{"head_dim": 128, "rope_base": 10000.0, "rope_fraction": 1.0, "init": "uniform", "init_std_o": 0.0, "init_std_down": 0.0, "lr_head": 0.0119, "final_lr_fraction": 0.0}
MLP neurons of a small language model. Each row is named by its layer, matrix (down: output weights) and neuron, and shows model dimensions 64-159. Each number is 500 + 25 x the weight over its row's rms, rounded and kept within 0 to 999. Numbers have three digits each.
After each neuron's rows, "fires before" lists the tokens most often just after its 100 highest values on Wikipedia text that the model never trained on.

L5.down286:491529483516501488550486521466490495487512477580502506473544498536509507431503520540484482479462526512512493467527496490519496495521482509486516534512469522484505488543511520464517488488530487483492493511487487466516483490508500514508484468483476527470522531517524516530506509546544470490
fires before: "\n", "9", "0", "4", "7"

L8.down707:533490462503494485499489517542487529486516474508517546469493489515507487517494498499487501494538484484468450527480494500491512514528511435493509482521534544520495483548471489499546480471546499529474478458510530506470521504495505486460463496511501511511499507505494477505524470471509513518
fires before: "\n", "-", "The", "==="

L8.down458:498544506503507524514475555483509524520480510494500476449465521468505463505476505549511500491504474530475502524468490523468519506506488488483506522485459520506495517483473447444547520560534519496480534452462527531514501490524494483492496520459451517509473546484482474490540499560509495475
fires before: "\n"

L5.down1290:535468522484473480506528509489472508494487451501483487471560507482510496462477563474517515497505492486509496467534538509491509480506523514492517460467522517482542499496486489508536472531529515534512483491509483514512478469522438494496508493491437461479540488520484513490543533489452509522
fires before: "\n", " Japanese", " known"

L5.down1016:503474515531503480528518507505485540519470489491465519474503511481471537486530530472522462473511469509525503449494527511483503507498456506535520445542510526497472524494542496471536477509473554494492527429466469456531508501508498476498496508535504491535509513511517490507543480543485492471
fires before: ",", ".", " and", " in", " |", "\n"

L8.down907:538516513486493511540508531579492507502504490473470481504520491495465489472513510469471508457498517516510507576521505464529453499497468495512519484498498561494477475497502483478506474518521495478515485485511480457509491510548517493516495475537513463535510505530517522530526435502538514476
fires before: "0", " |", "2", "1", "–", "6"

L5.down766:517542494496496470542512516479531484528468512542501502505508448500494515529488517507555479507486505486496508448478473513469506505478498536518504483483458542467510445517481499492522488579483522512505506449458531495496488506525462519490483488507505498531471500479527493441497500505501477495
fires before: ".", ",", " and", " by"

L8.down229:499492528536528508537481518536534486468540485497476482474552516511482523482477486518463499486480514513507479510534526561498511459498535530497491507512509536455490503498489484450537463504486496500489509499485524471476484540515528476487496501490511517520476519496565542500515461461488491486
fires before: " |", ".", "'", ";", ")", ":"

L8.down675:529509546500512472494460501501503512497503521492512515519497538473515478493495458516482483517504552531525501504504497524490465505508453461482539500504514505492461550481477494503514525515478484508482545497502497488505499455512478528530494518471547471530517504500496483503485484524517500533
fires before: "s", " a", " the", " to", " ", " out"

L5.down558:515524531524511492496553505462538493520494517497491518503487493476469460459527578544513519471516495488444468522510500509453484511500511473490505475508467499534488486520497494500502500537505532512513503488495478515468536486482516527492529508523522532475545492530489489515504595517487531562
fires before: "s", "ed", ".", "e", "d", "y"

L5.down345:472452495495487505508481477489502517469492517486512528492471504502503513492539549473517494474510475510454471529525487551508433501507513503523528485495507462464504555545523446501479503456511494475484488526483510504510463472469534521504538505532543496503550533500514471489457478474465495527
fires before: "\n", "---|---|---|---|", " listing"

L10.down1114:487481488487497490559547563500515469503458485481495547541519488495480482518484537489478528504498491510439484496518516478500494506518499522503477525549504489532511501492490539483479488500485510496477534459507538491466493528540451543513513481493496489511530534488490485511488475501454503490
fires before: "0", "1", " ", "2"

L9.down219:473503474496486522519522501518459501516509501490504485495531464484523494507477518550505485514509534531515501514483436504514487485543502481472505530488509493498471553498485500475505515495504509506524474455499518492440525549516501497515488505474520534520533455501501502493531480497503501492
fires before: " ", " a", " to", "1"

L10.down1122:521513506501525489498530440478525532524524457525509490426468532493523507537509529513492471489489467493461475466437480495493523491477511498480492499518501493495491441509459499464509508513521485490488490460495479497477525523501477487525524521490518504497505499541539550499507462549470561513
fires before: " as", " for", " in", " to"

L5.down993:498502515499511495530474490473474510508498476488486519533492496494507519519512498495479508485493490482485526533517510520473535490514477532515553532489468508468493517503488511489495501501490482539498560512452525525520524474463528538492534550455473518491467513510490522466533508533542519496
fires before: "s", " "

L10.down1335:488536509490522487482475493508486473463508470501488505497510492513518490481492516481530510457490500490457496426495450463555507504468517485464461491456485552481474483496473466497507514520469455466494514499517539485512503490455501466549518474526493513498483526519526505495435501501503493460
fires before: " ", " Episode"

L8.down1132:491466516524556472526530479543458503511488488532500456448505491504489520485483475517500500528518506464516543480486544473532532461496562491465472446539488513492520500479497519489496474535468509451526499508455541436495500478478513486518511476506501501496480524480485506505483450484476465491
fires before: " of", " in", ".", " at", ",", " and"

L10.down642:507493479476509554498518545494480508523508514535476456512470484511509503496535459546524500512457503543494498471526462443489486466500496537518512517549444519530481506499473501508502461490525522528508476494501499512507475522476462500506518512487465530512514503534523508468526511467493503473
fires before: "\n", " "

L10.down1242:512543530543464475474509474492457473504517493476494506510520497501525497507459465460491493498500471514511466469529461521489483493527483488494498520517542468515478448506510515489512479533511505534497532513509497518467456497458534522506491466526523538526526478499503518490481544484489495491
fires before: "|", "-", "1", "|---|", "|---|---|", "7"

L9.down1220:478468469493434514536511543493495532525557463519502517507510464531543491506524498476566500545505488540474464508490521460545483532465485515484399486482468485500514533454491496489532496520524519538479502449478463527474542515550503524531573529513494480488505500468521499512534513503499520487
fires before: "\n", "y", "der", "ed"

L8.down589:523477515510502535492522499512546451544480532508508457529455527506482501491492511478462507494486511506486515479482515523495520494490498460476478517526503495475508525475494502502503486468504507486506466542489472532462502528494467482482533522468486511522545508502472550533471476529519499525
fires before: "1", "2", "9", "0"

L9.down1355:487520502483501519500513509463554467496500511498449538488528489490496484521517523455491463490494474519522530425500486518544483479494524529506513466539518536488464481476466499536515459526507461479495520442489503487459439467527539507463540466482470530472534505490504494516521478482495515500
fires before: " ", " in", " on"

L10.down567:492480497504452508451506480505503461489533525504513526508493457498504501517453558517469492526520479464547524519452547488533563512541534482479532542473505553518516504522510488507499450476500533494502484559498523510497511503547518527492453503513490515515486466520480475497505517534479484485
fires before: "-", "\n", " ", "|"

L9.down1161:513529502579478500481510496528514499486474457469506484509488515510461503508437544527513494464526497504535500525499425514535527565491500510499477474531499511508527497481485463489523503514488515483477514479493473502521481486491496547519496483450531504489518508477477499494563506493475475502
fires before: "\n", " the", "=="

L9.down1073:499511468498531473508477510521491509530501507490573458432487482545483511501517487549495457504450520525515483507512487495490496501489477483562532504501493539498485516492494457519506484507457475495454507508484506526478470472458528490528496534488519526461516521485490517522535499514524501523
fires before: " "

L10.down619:502557509525486493501506486513485473508467545497505528493488484547467474497532519491507500459515493512523539548530499534510483519496507481560513519473534494435538482487476501470519508461509488489507494497519539512498479471517535582532504486475488455557506500474525525500524464524509445476
fires before: " in", "s", "re", "t", "ve"

L8.down1016:514495508501515472470443549479506485568497506523518503513521476542470546465489447563490504452475523493541520481506546517511530525505518469493497507486493507467465499459511456488519486508485525481530509471497502495496496487498500512523505518471526498534508517493496500469534476518524483496
fires before: " of", "s", " in", ","

L10.down1178:481453462509520513528540493471544461500472548573462501513457475531475490467540535489488552493501508529459547500540492483495512528535496476495543522482505511539508473495517475462495502476449517494526493524495496493509542504479507542518474522560526541543520508541535496522503502496518467508
fires before: "8", "9", "7"

L9.down113:471500507540461502478528476496467492491553494501488467448487484497491491481495536507460479531501511500492572500509433484461507505499519504487488508462459544479463480496498510465489497502511485445491532501470545476496484485528505496470490527490491457525531493485535489470521511487494504493
fires before: " ", " of", " |"

L5.down741:499517499526512480512514524462478491503503465493448478460532501518549463562494501540510496466477421480469534509463478515483528523535458474511527492513499520523502516501512495487499513491518508531517520535532483467512493491472474500504510490490517494473469471520491510516501513517506564508
fires before: "s", "d", ":"

L5.down616:508540442527509510424447523450483469462519501489453516503516498497477489498513478480523535478534490452518581526508499462478499475524481497489559541512485514499550503520502490487513519502546510542505499499545455513506517500482499498488572505504505487554528468505517534477473506458475531533
fires before: "9", "8"

L8.down151:464513471479498462532470527522488507476532491500508455457502484489476479475512503483550493524535496491504510520531556492465472483488483520524490498543487526509529495535491510505489454492499504509498546478504510485474478501483505492492485455472492498495513500508513509533499531473527533426
fires before: "1", "2", "5", "3"

L8.down561:514513518522494517514533495513496489535478513456490468504493523521515526501511548532499493514482532527470495504458495523487531499493500484455486495509463495478493463486502516461465530457476520527543521512472495474498514455476516502506469475491479526486495512483477496525520538503493492518
fires before: " the", ",", " \"", " that", " ", " he"

L5.down945:445499508476504503471489485510509488520513498485513458531491463489480500487495473487484496505494525527460554473465480514525492472507503501501492498503456497494526498482475506459486509490502496478473478508508497501492494518496529496481498524480491482448497479492511454503519460480476483495
fires before: " as", " for", " with", " to"

L9.down1046:537452514509548508512525510549515448536488503527484506522516557499486511478484500502465520528514469503491529481476464507510541486518534495487503510512499471488528493452475496563547502551490488495459550467509488469520511516531494462484500486499487525487470526491482496543538482491489526504
fires before: " ", ",", "2", " the"

L8.down641:517506508475508515482496475437479532539474518487480466491494506487534520544490507514479481500536482487507475481473497503517518528552484524515482472532495495488531500462500518471527520503502495451518475508495512507481429517495501549501501517550432499524489510475518528468506505493473488498
fires before: ".", " with", ",", " and", " in", " to"

L9.down387:485457472489529516498536494488513510546513481525498490481508484493472466518537495517526514552520477507544515464489490506500511468465497485500501529469497506538495519525512533549491461510455541507511493484498478505511520494475470517531551493522500450509463496536466513472473485499509496491
fires before: " as", " of", " to", " by"

L5.down274:524518477498500465495509494465514484506484509425530482512529502507463502512483457502528496514509506479475504489469440515495497544506508508504479486540541525470468511466485483510513494468495548509518473514522523480486479495490504482468490499495504485493483514496535535461524523529522502514
fires before: "\n"

L9.down500:475465514511522511481514536508497475540526549518519501546524469526465491487483499481485477542503549527541450514495531474512516477501498493456484506529511497484529503503499520491496512537489481454490510499527546478503535528488506472469528548525497485476517515499520489530505513518513504455
fires before: " by", " on", " in", " to", " as"

L8.down1152:489517455519485480503528491474493507497494481522525462483500495538479491507526518517491541480491517527498521489503504485494514509496508467513498522518515526469500501545490492460507531497481556524526548532493537507495470502507505482486495482510521508416538470533497501507459468495560514527
fires before: "1", "2", "4", "8", "3"

L8.down955:475541423529502497455484506506503503516533501498446514498522490485534451549499479553485481515526528520467533478479501511472539543504512488522496491535479515507527481525509525478500529504544495475482487493497456517514518535510500500524558519480481497494464473540496526492466488500524457543
fires before: "\n", "---|---|---|---|", " |", "s"

L8.down1008:541487482496539502495555552521531447516491508515500492494511491508494517508509512440551482484506486494473465563509507489497499502509532477541511501552484500488455486502448482506478543476499529486545490461469544505474485495498493513490489473483533505500525500470501466536492470495535514551
fires before: "\n", "The", "In", "1", "==="

L8.down1450:500535475490483549471480480510487526504549514531488482449510478486479556527510521512502487496521475503486494476489460513503492501497509484527463494482503498489483504486486516508492500509508505510484519476487505491504448563473485463483509512498504508507522488460524491476478487457484514507
fires before: "\n", " ", "t"

L10.down1501:478500527518524491502513504525508528485498504426495496501524497529491525475503526529502496505460500499508530506527457495501533461473479496523551488483468551493464488489481465511513536485487496484503511486511477493491461534489468529527486455493509479506520506462490495510508541538442508527
fires before: "0", "9"

L5.down593:494467519507497510514500521480462485530494441490495484469519480512499454500464534524508454489469535474569433508525516490533458507509476497516472520528474533479536496532551474453537502521465492483532531523453484476520466471491468464478507518479491534431512490484495491545523526488512534500
fires before: "\n", " The"

L10.down873:526472534458528483534530557517505507511476471505481507516540506528528520509474459501529541482535535496464515499464480507533484540478531483493529481533524480486462524506514481491542544499479464515482516465513498477500514496462505500544533500497494512488480518495472525502486457565470488510
fires before: " of", " that", "s", ","

L8.down418:500492498495497508484485525529523526485560519528486503523507492500497519529540513504488510549484514518472491509509510504510457502508525492489478506533527513488513496485549466485478520525477507482463523489544530514465470489522469544521501478487469520442456504508465458496499476490511468512
fires before: "-", "\n", "|"

L8.down1476:543515492549527479477490484487497511523511481500474493499513503476549528466481507477502486485489484532479491524494449487506486487506525511514504494488542478491464527522531495498500495530529491506504521487506440508490485496532459464528457526466549507514522505505507526513450487488448485492
fires before: ":", "2", " "

L10.down1397:522491512439564519526546499511533491485479511493472501480508541532509533470499506521503470534508525503471476522511474501511513475509528520518503469480505509529492502517465488482488486477464542507492509524456505542494505508519485499483537531513500495510497475483523514530498476540464488521
fires before: "ation", "ed", "ing", "ative", " ", "able"

L9.down1107:482538514509534515551510487472535501518511476504499537468484482473515474552466535508524480538501473478451507457534468502503489515532518482515522488471526496492508546456473497477518520508488455446494489511491514489501524516501511525522471443525485524495523494466463500496515500542484536488
fires before: "0", "y", "ties"

L8.down454:464535533526520478481509550473468480522510489569513478508507511477516487511493484492505492471506486493470522530504529471468501480493481467511480492550505512470510520479494526541498509501486490530516520509561519485522503523502483503472447457484548498455494500456510515547540512554526516453
fires before: "1", "2", "5", "4", "3"

L5.down994:566511499525512517501470496493504472466503518469464485532491539467561488479462488491498472510465524567509494512510493454470522534458541539540451519441454525477501490515512512490508478530508504515521519491436506511548481512515485459450475526475492536514524494473521444517500525519543513455
fires before: "==", "\n", " ==", " of", "*"

L10.down560:489478539510494466506515500533532547480493510506488498522526489512490504516448504472496509502542525502498569453454525471468501445531487508446501502522509480497506481504473463519497515480499490493516484487463509488453493505469491451518495484479536499507478513474532556491476483516502486485
fires before: "ist", "-", "–", ":", "2", " |"

L5.down787:470491468500497523521455513491531541515513507512485562466521522497459505521435514478526444479515501507472452499502487506489466532548513478505512550508531502538519541582460503506495499472490515487513531483462497501512507524522461475490443470502516558465517506501505488505517500505483484509
fires before: " ", " (", "0"

L10.down805:537492509528490497505508516511543509465471481489482524497526491513530454509473522541485476490506486534441485466508492484540431526493531510502514488501486485518478514478507502496493514492491489456523501539487512448494517550517477531513494504495518523478450490496508460488496464516473520493
fires before: "0", " |"

L5.down1089:509535534480507501485495455489450514500457551538493494500535526467524491467494508447515514554467462476504508468499504509529519502530469482493540503469520496536541533473494485493537448513519514508479523499508487502498447476517498474539497490462504505508521474497479493493487465492506533481
fires before: "1", "2", " ", "present"

L5.down548:510479486456519528431501493506495489471529521457478497506519513479462479516528503503475516512482475530550529531521493477505460443504521509537507483544493477508529503473501505462487517516504499489488454519504450521489504497476462500498520531501493493528523501504479464596503516517499500528
fires before: "==", " ==", "\n", " ===", "===", " and"

L5.down746:490541473487523498493476483515526485474485526529472536460499506527493517479479517492534556486507509518494481468499484499489504527482487490536484500574503496490480497535526465495466515504501532470497485483459510517481508448525482482507516483513467500501499551460493493495492492558548490472
fires before: " |", ".", " ", "9"

L10.down298:567485464501474473519445506518541520460511467502521475488494533497466520524524495507533493526479513493480508512487571539497488542508478486465481520556540505496474496455495492484500514500517491490484503522498479475486536488453506526516514464513495499532507514484500534492484493497479476528
fires before: ":", "–", "″"

L8.down1010:537501522513483521541505494476501538475496520510458501488496472493479475443546490517487478501527528507467492506478516420470530478510516500502538503544476535487481510560490519496511495503492468510488486481507535528553505537503493502531528526525478491495477518505488495512528517477507517491
fires before: "|", "|---|", "|---|---|", "===", "-", "For"

L8.down108:470514450488489469529535499470482503499548515527483554508484516476488512511519519544443508548500442505463519507537482582495543492476482464480512486502512550545514509489479496471503504490507512520493484485505492491474529513486532476485502481527493506485531503474531523510510478486502489500
fires before: "-", "\n", "==="

L8.down374:493446476511542428455479477479522501510524525501490478508488519530503534520486535506510449436527509486520501540504508462524480457489491515493443490482450494524469482437499469469489517472466501471490513503489481480521496499506492492491522479526544531505493541483564514513480516524548515500
fires before: " in", " to", " for", " under", " ", " at"

L8.down654:475511491494526515529522509474532515497485518506449513511496497468500467468493506517512521480494499490477486491448487514509510499500504496484545502526487512505581531495478509512513483523462520496506494446488537540512529502464494485473487539514512482498539505507531483497478505469522483441
fires before: "5", "4", "6", "9", " |"

L8.down445:527514542526525464547549473529524508481502510486512502508527510464488524507434487504497478469513527519486514474487466490456504513446498509520479479505530487542529506510488462512518498519498482507507548465534509496465543519484507512481483497522500479455501477443521452473515502475505556513
fires before: "1", "0", "2"

L8.down1504:440509488545474514489546482490495470509519455523513451487517499492540508514513504550455493513445506448498497492467482514519513462505495471507492509499525512530490525498489468462531467469487497506487490487460521522473493467493477514497473490477483508439500464461487472502513531485505485544
fires before: "\n", " The", " He", " In", " After", " She"

L5.down368:458566491477514485464514481505518533484497514492447489459512523493512532478462503498520479535500500503504502538497483452514493480500516475472483486513482488500474468495488527475479482445499494502513526462475515465534486504493474466543514484507500515506501501469458467484546501488493512529
fires before: " by", " in", " to", " from", "."

L10.down386:474549538490484499498496506479461497513483520489504494564501523503509523484466503485534479503469484457523523522489521569523475503499521536513507508494483510503505505457475483556504514525489510513463490446528499512492479530480526525481478491475509492508534531522492446484480490487488483475
fires before: "ing", "ring"

L10.down870:542510495500491483512536458480503504470474504525506498487439546458491486485503458458516504519493466490477525505499554516496512536509480479439489473522527514506481502483482471504535515504482502473525540470485517426510530491493534436482457507507493504483490500463526509503465471497534499491
fires before: "–", ":"

L10.down770:510490526528518464509494521538488519446452477488503473468547479467503533513481511525498519520509486467495495513513516507531477490538480472531519503482479513467513509515448490496490500485536489482520489500489506513477524544520535484502551472508537491489452515462482511493461497482493496495
fires before: "9", "8", "°"

L10.down1311:478465544486517498490546492511523502516472481497506484527543501488493527488524498544489500506490460481505487503502512508511493505495498484506517522495528525512481462486469468503521517493460468542465442479468493474479465533504491518522486505546508484484452487523531473491517471510456493513
fires before: "\n", "s"

L9.down436:479508486523456505539542485551491495499478498478486504516456520462506523518509492487495521492492525507468499515501478474507459531477539459477507469498494462467508429545529489512489465518479499515527442535539541533475491502464528507542454522506496507517467505476493488474474489482498487497
fires before: "\n"

L9.down276:492473467487477482516510508517522444487499502512465448489548474506535492468530478513514486491495525472498529493475516493542492477496438449498542508488500495462455518481517494483532475454508498531486488575478512491495488463530493461486507521514546492492529524481487480511539512518481555502
fires before: " ", " the"

L8.down318:485498515463510490520510520488498502527498519511479506529515536509476511548504478500511459506559476506507488480515480452521510499492510523514489526518526491455523514497482545513521512492483511510485466490510495503537468516462519529509509467475493529505494509474543425522500468502487478432
fires before: "\n", ","

L5.down1464:514509475529518453471485461502505535486532550495539506466505491523532524483484558524507463509423507491497477483522513475533459476470480514478497477526553505469480507460504513489536475466501499509497550502449476506518548485475472546506525470507547493494514479499522437518526501523464482534
fires before: "ing", ",", "ly"

L9.down732:479498514549475543532529530470516497493508514506540458441549494491496488507530511482495509477510527500548519505459509467498502496499507501541508489499456507491511545518536483504529510529534496524506483529527490511501486517494519522511519488490496508448475500483525518475525510479518469489
fires before: " |", ")", ".", "3", "8"

L9.down536:519495487514476475483472477508497515486520444476476498496515524490503473522479542540494521491543458518496496469488521532477487488468541504504519512555508510505437492491515508477469481476490489518493487475473585509484465519488530483461531537510558518516502470482506493476556531498500507505
fires before: "-", "|", "===", "=="

L8.down547:460489466542525513502493470480510504508494514496511474526525532461495529455550474509519478490546491500529560520490478482527497499465494488493496504491534445489547541509537499512466512495526479491502491509500550512510500461503468510503547468518469483574558528493489501501484500515521466497
fires before: "5", "4", "6", " \"", "ed", " a"

L10.down400:481501516518490504527507497465522524481536520485502477448498491515493466457483498474474484543484495473468504493478558512500526466552472471527506499519464551487485522520503439478495459519466477556512495505452458507479515516525520527503548474475511510475516503514527488510506503509497472489
fires before: " of", "ate", "s", "y", "-"

L8.down468:529506548505470514495478462502489474463493468538529549490515482464517519484468489490515441514488523469470464497471511440508514481482515505493508465506482520490505486490446464453512519509501485479489506506524531441502487532493480482500541515485465480503498492488497461484464507497502511508
fires before: " ", "\n"

L10.down702:523506491548506522471529512456477523490500499450486453446479498516466487474531544480452491490500487520519488444492530531545523506492479515539515527482531508524516502480477459481490477474481530484501479481565499483451483499522481476500492513549479501520457477517463515479505537520514539515
fires before: " |", ".", ";", " the"

L9.down1480:497508494502501482489457501479509519498500534535512484463486468508499526494485501521498477444488524540548517529528491510503488486498464457521468471513478502464512510557484489543540519554512450508488468487484480513503562529520444509540490512519511509563461502522541490483520462506475483521
fires before: " of", " for", " as", " in", " "

L10.down1126:445540467525508474485492511532528525481548542464535507457499520498544513508498500514528508521530524504504503517511473523450477524526506520512467462493484483453482474531524515550515516498498563545499544511535440463525490486516498504534483515527524493494514455471484485519490502524491489490
fires before: " (", " "

L9.down594:530474472496469467500489512512478479498545489482453477472498514517510533533510513489471568486523491500532486478462495487523507508523478499476530489568525482498493454512488526519521465511546474534510459530520438497428469537536485522485536490463533509475480501531477504555498488474500483472
fires before: "9", " that", "3", "7", "4", "6"

L5.down268:476504473455477513523486496524527493473518529506488528483503514462522501511549509471511486489497514517481483564495494524497489509534448490498451550498477529492534529516549502503478525474489502508488491519495477515481506515516524474491519532425497507521473489493490487498560505458499527546
fires before: " "

L9.down586:483486527509519515489534463464557498529452511482475498474523485522539518438474518486516503498485513479486526521518477478462491497451460504520487497487476532507528536533450533546498535464520511535497443459520528511522518532501489523496469500504515511556497493469483522470508549500559498476
fires before: "5", "4", "7", "3", "8", "6"

L10.down869:521547482481475500547468459454523487499534497485526456509545514523495489524514487491521473472512547513524440506475505490493498471523503543519512490522526480492493457531510491483491533463469457476490478503492491480521490507507490487520475497496487482490470472465527503518482476527483514503
fires before: " |", ".", " ("

L9.down1001:517507498529485514478511502504547518503519511528513487514473503472505478486505523501539502500512512516470515496535489508507490536499483470504493487508524476500494493468457498468486546546485486465535485537500522510505510509496483571482489499482492486456468467505505520463529478543506472517
fires before: ".", ",", "s", " with"

L10.down32:458466566496469522510501492509532469492499492533479490486482487496513504456512544504526474493487487510532518506524465520525534509443503471529487564497496513494468523463459502494505503485442466506493480521478490489467495488482501520535485520494503528525509499518447489531501518484486499512
fires before: "2", "1"

L5.down10:489516476516471497514506487456518477523519465482510546537505491460504513490521553523532490541483528515515455516499477497497520480472537486500530500514505494490505522518499482492503495505493458495457510515478507469494527490527508496494500524503497503491501529487493526507529486508508513522
fires before: "\n", " He", " The"

L10.down275:490496477489501526526484495565493540531484491453490499489485508507507494538483476503475503460402515553500494516485481501483485516517463485538507480521541495484481514519501493564532498468522462475481514504485502481491519478490477474436504480527481520512466498489558536477508489481506483490
fires before: " ", ",", " |", " Goals", "–", " Team"

L10.down936:476506513495506458521463468522452514494501536469492505526446527482499542505511461487513508467513507523522505509533509524480517495558476515490514491497417481520508513466470474477526486477511527450521498479490473463476467524512535501501532483495478495522497461523533456519447516481471546499
fires before: ",", "3", "0", "5", "1"

L5.down785:481528508440502494468445507513516536501480507516494493526438458502460514538530509517554465500483488502475483515503488511471500506454494461492492511499449503485465491457474498522508440501495481524486505507477495498491478482507495450485509530461467469503488515481530454528509519525510553475
fires before: " ", "\n", " —"

L10.down1109:539504483446476510518508467517461550521523512475476464497525510499505505473514487512445519512501473526445529497503543432484527518468515542512504516521514500498480506497490504445545479491482472522479526498514490474517451474494499528518502513511497496501501537454454487511494507472520525514
fires before: "s", "ist"

L10.down70:521472476528506527506525548500505518548495513480501520503518470525468541473535513486470490503519502503504470495502533535519473524514467525526498554474508493530515488471480513570539518499512512511456512512499497519487499507479475527480467514469529514496531476498492491483493505486478485529
fires before: " as", "ing", " to", " for"

L8.down413:558500478536536458478510456525494569533506507493523498514464497484481502481479470497515506517511476510456533501429508519539509452530505551522539501477486486449513485531527512521472550478494518452549476483472505518492468475490466491450476541467474488481531508497533478501526479488506515505
fires before: "9", "0"

L8.down1103:461495498515469496520459530510524479498488453480524509460552502506497478482479506494497500539517489496476491490522493462486547517534466485506477521504499463474493528495454504557495492497527518531510479517452522479545503535497472510494522521512480502530522496425493487515514498488515522499
fires before: "\n"

L8.down197:491500458505477531515522552476477495488500499493492496468532475479505475506495479491478506510521530492509478504508474486475530507506500497524477449529490506482503475481487522523527471528506477500471534517488429478542476462475473479496501536492518533478494442445534479500536470496503539502
fires before: "\n"